Weights of a small transformer language model.
Architecture: rotary positions, biases on query, key and value.
Training: a variant of Muon for these matrices, 89M tokens, 5404 steps.
MLP neurons of a small language model. Each row is named by its layer, matrix (gate and up: input weights) and neuron, and shows model dimensions 48-175. Each number is 128 + 32 x the weight over its row's rms, rounded and kept within 0 to 255. Numbers have three digits each. A neuron's up and down rows have the sign that makes its largest values positive.
After each neuron's rows, "fires after" lists the tokens most often just before its 100 highest values on Wikipedia text that the model never trained on; "fires in" lists the words (lower case) most often at its 100 highest values on Wikipedia text that the model never trained on. A number after a token or word is its count.

L5.gate61:101147158102080114097185158114118175107135075101120163102133118110149137081112150040082105185105108160112102149168158141072158145120059111194126093134116123112100071122143133104149124158121111097211133109151108096130138086117189130100129143152099122084119145129154107160121132091102070142146067115170127161126125159060096138055140084075085103113107093094110095161189137139118108178107
L5.up61:166160105110100078107166127124150111108159114155136146093186090170132124097128159121154075118157147112131183140117135137069061153157154089137145131128118154182117127135212160148131142140132055168122202085158102199188082093155114147152151198114123120134116109086135137119075086117106098156112169124151151150139131076156123092149181157111132120169118191106158068170100168137088153091131
fires after: " of" 16, " and" 13, " with" 7, " in" 7, "omin" 5, " by" 4
fires in: "his" 75, "her" 12, "nominated" 5

L4.gate198:180131210149084125141161107174160144105102135106137093108129119141193084158147166062162088135124102112081051134124201109113185172196084124168091097151139117104081135125126119146134157155111159099110134140077111092072089126144128131101168165169145085133146097127110113140137109128140104140135074172112145102063192149137115130091152116089172130114102130178157091109186113081130124141129
L4.up198:188171130104135120167162117175099186120108130103150131131112089112183130190150162117177118057103123161159069162103139105121151126133181142146116115134167132089125099123100097147098110125115143089129187137152135081090134100163128120116157106091143134173093109131106116067161148122118142132131111135116138158078140136174067122166101162137124077153083135096091118117222111115182169147114
fires after: " of" 27, " in" 15, " and" 7, " on" 5
fires in: "the" 83

L4.gate173:141123168185134111106097121144117154153106167152173111156127130140129166115077151179134126151103071163141137143121148090101155098140101127057085153107183108120172093160083171129114192122135160155116111143097148115139166108170118149128117132124138152080132074130136198155118087114105141065145141122103102067136174124124081093148143131117108162145049141160147106147125194120105116103141
L4.up173:138128102138172092122197145166099180151098107120128124117084182190128140101118078154101159066147132175102115142108152108096096135176146093164090140143148066168117161119088098132122162145202148129086137121157181175102122160106126110104166144137128064180106156112138152158110112099133069117086160097099124151105106167128141094128190055181140091175144156132069147126112178163113165124143
fires after: " s" 27, " ro" 13, "," 13, "\n" 8, " in" 4
fires in: "son" 14, "2024" 14, "role" 13, "2023" 9, "2021" 9, "2025" 9

L5.gate225:118159152115147118154103153160117144154082060137209114117148115156153163171111166123198098144157149128164132139074150157147156064133148106159129153103091204093105113103117161118120121111098115140146168116085093093131095167137071093107146125161146080123182118158146118087089173192142113086146082135121153127168181094120130143138053103136117229198164133125090135116109131080184189200155
L5.up225:133157126073141101131106126181127200174063100184165140129097090118129180128100132109144112126176148121163117141080080204143134072154104032173125114127122192099133089120149156096074115092094118144195186110108111110150143119167139045120135082146115164108150134115144187083143208188089191170087087098161131099157221131084135122126119090119137172178132167078146128109125120128161124154115
fires after: " wh" 14, "," 11, " the" 11, "The" 10, " The" 7
fires in: "there" 34, "as" 12, "theatre" 11, "it" 8, "what" 7, "whom" 7

L2.gate166:154145111111057144123127144162113126160154109145159167103156076159139162110153112113194058119076160110150121143154103106081130069118101114147145160112076155145069085117054143114099143138092098134144077105155155069116086088126115119120108122167116198092175118137165156091109126090145173095110123152152146115139193077131073191150129169168177147076132162107139131115106119148140126107142
L2.up166:127105122189077122069102092121149105093141148108130127155129109115143142075115098123161112044134170135204135096135119108129138108137159093087144154169144166054116166149061157158082111075101164128115057138077131114117176136099102153120091160129205133096100166132125116034169144069152092115140147166158143134138127125156051083193128131176156120115121117122146146119138104112077130051146
fires after: " United" 59, " the" 4, "an" 4
fires in: "states" 58, "english" 10, "american" 8, "kingdom" 7

L5.gate129:083117100130165152082106129153065163101099105118113164158119091121056138165179183142184097150099127152106119099115133089129123140156115109133134123105038104083149138132089103186151173161118085146111143104039157124160143119131104124156187138149079141100122110117088137061164147124131159186127130128190117056119126157170127158107160124097067106164105078153130138148158182139121180144148
L5.up129:125139119123100133087156168176148158157114081094158225135130129099103105142148130111162111073121139070136133084089187161092167133113117151154136149142075117119185092120111134100097137132179134142091099171181136195077128083092167110198187164100052054101154116116110182161109131116140186170103182156135169116120112124176178133129118140086130142171141132114152104161154142146147087115167
fires after: " as" 22, "\n" 16, " where" 9, " As" 5, " ind" 4, " when" 4
fires in: "a" 23, "he" 13, "she" 9, "his" 6, "in" 5, "independence" 4

L5.gate8:102109128099085086158165068139162116096019128154190147097158111185142138113142170159137088158128171168108152111114133216156135110113149112153121137144161176095125172170129119091102133096145096111150089132119068170145180203145114109089187065124146147118092116119136103202107090172093131062127151049134131086162145116130123189163136101070142144118100166107123109136097157109174143180128
L5.up8:144139115154133115171083110109129086205157155147174144146087143184124127096118143167148093128131124090137094115135130133164132188067106116151183146139105194102105105107099167177084124154121156129101174115103100062160117169103057141083111124135130123107133126066199161182185211097119139083080110126088130125116173082149159129077173122127080135116150087091134164139163152137111150199199
fires after: " the" 24, " The" 21, "." 20, "The" 16, "s." 7
fires in: "it" 34, "band" 10, "film" 8, "their" 8

L5.gate156:187124192108144114106118183167103080087092091128088042132118129093097138135094117137155083157172087137095065142131138144162064150121158199183090145152154172156190072099113106121185120079119181114145161122128077104127164132137065089048141218112133115134118100099123125164148161169135120134161112113086110162139150131097118084148124123144094147159160153096104105131133128105081179145191
L5.up156:147136130112112115101092134084125155178213147140116103162114098122111130107118102114122171088142165109144102139066093195119165023146126149137183132114144167092117128155117144099151167131127148132135120112131201133100110130188113103239163114144127121143084204139107102117120070117114127147141153189093101093028136074104086139091151111120129121129090110136144164144118084127090147125118
fires after: " O" 18, "," 12, "ing" 7, " R" 6, " Bro" 6, "s," 5
fires in: "and" 58, "old" 7, "brown" 4

L5.gate140:183164133155118165149130122078132134161052110101162143107169177134098118158182090098153125149158145115152151078136096142119135137098166086149145141181099168125135170193138119090142187136108123170194149070112137054082162172098127114131167155113131117115189124109111143171166099139136159090077172089140101161110109159147138118113150130112070136136192107086043161146147116145113145167154
L5.up140:169165146119169068054116161124074186116120191177128146106166087157105093115125175146163087133115145138160151134082172116143137096196106095116096085115097116092147077143129107121113124140089137162166101119132150094125168107091122144082147075122119139070178090116194118197158159126144113078071045138140142040074124126101140143189117198139131162146139116141123159171138126149097145093144
fires after: "." 49, "s." 10, "es" 8
fires in: "it" 58, "this" 19, "its" 7

L2.gate14:125198113082184160103141136080043174104120126137112084151093165155143135126108149080184098103119082170169058139130125102110190118148062157089111182117173133171089124149093103137121138129162135112074173081144094091171122151095102148106140154102144129150152124093133096123126136086169159091112159101160134150165180097163156118158113160120142117093109146081128165100195092129094036159164
L2.up14:146118161106145137127092152116154182126156081152093113086178172121142109148097143175178146124135127148181121115090131088105135085146106167123169162112192082160161150092083117071108118060148126147077156114075134053109138145095076129141211125189150187090142115087137136153157144108152128121149112087163132163148162126126163132182131126103136101138091131109162178191136124138092075136154
fires after: "|" 17, " the" 16, " |" 11, "-" 10, "," 6, " in" 5
fires in: "2011" 19, "2023" 15, "2022" 12, "2012" 11, "2020" 9, "2024" 7

L2.gate157:113139154118153153139149143118122073130134090107125142144127154103063101104169107138119071121152164129149074105120111105119139108141142079128156160098112147193141113102161036139167089094070140155098167147100117119062125120140051095146085195109133112165161050103105127154134142125098129114135095176195114138125134150139147156140178064096164098152113152090140098134128127151109089123124
L2.up157:134123057104161045084153123141124094105141118151105168116076111141089118129121085139113090116197183111112066119105118076145080141159155147141146169093096150144075050050140126149118073161124097158111153124164165097175128127131081123133105195142130077162197133117144141119152172084069139164143136170173114149151130164139183081110120120086102124092118162122100094170144070104125055135092
fires after: " to" 26, " can" 13, " may" 7, " and" 4, " would" 4
fires in: "be" 69, "more" 6, "behind" 4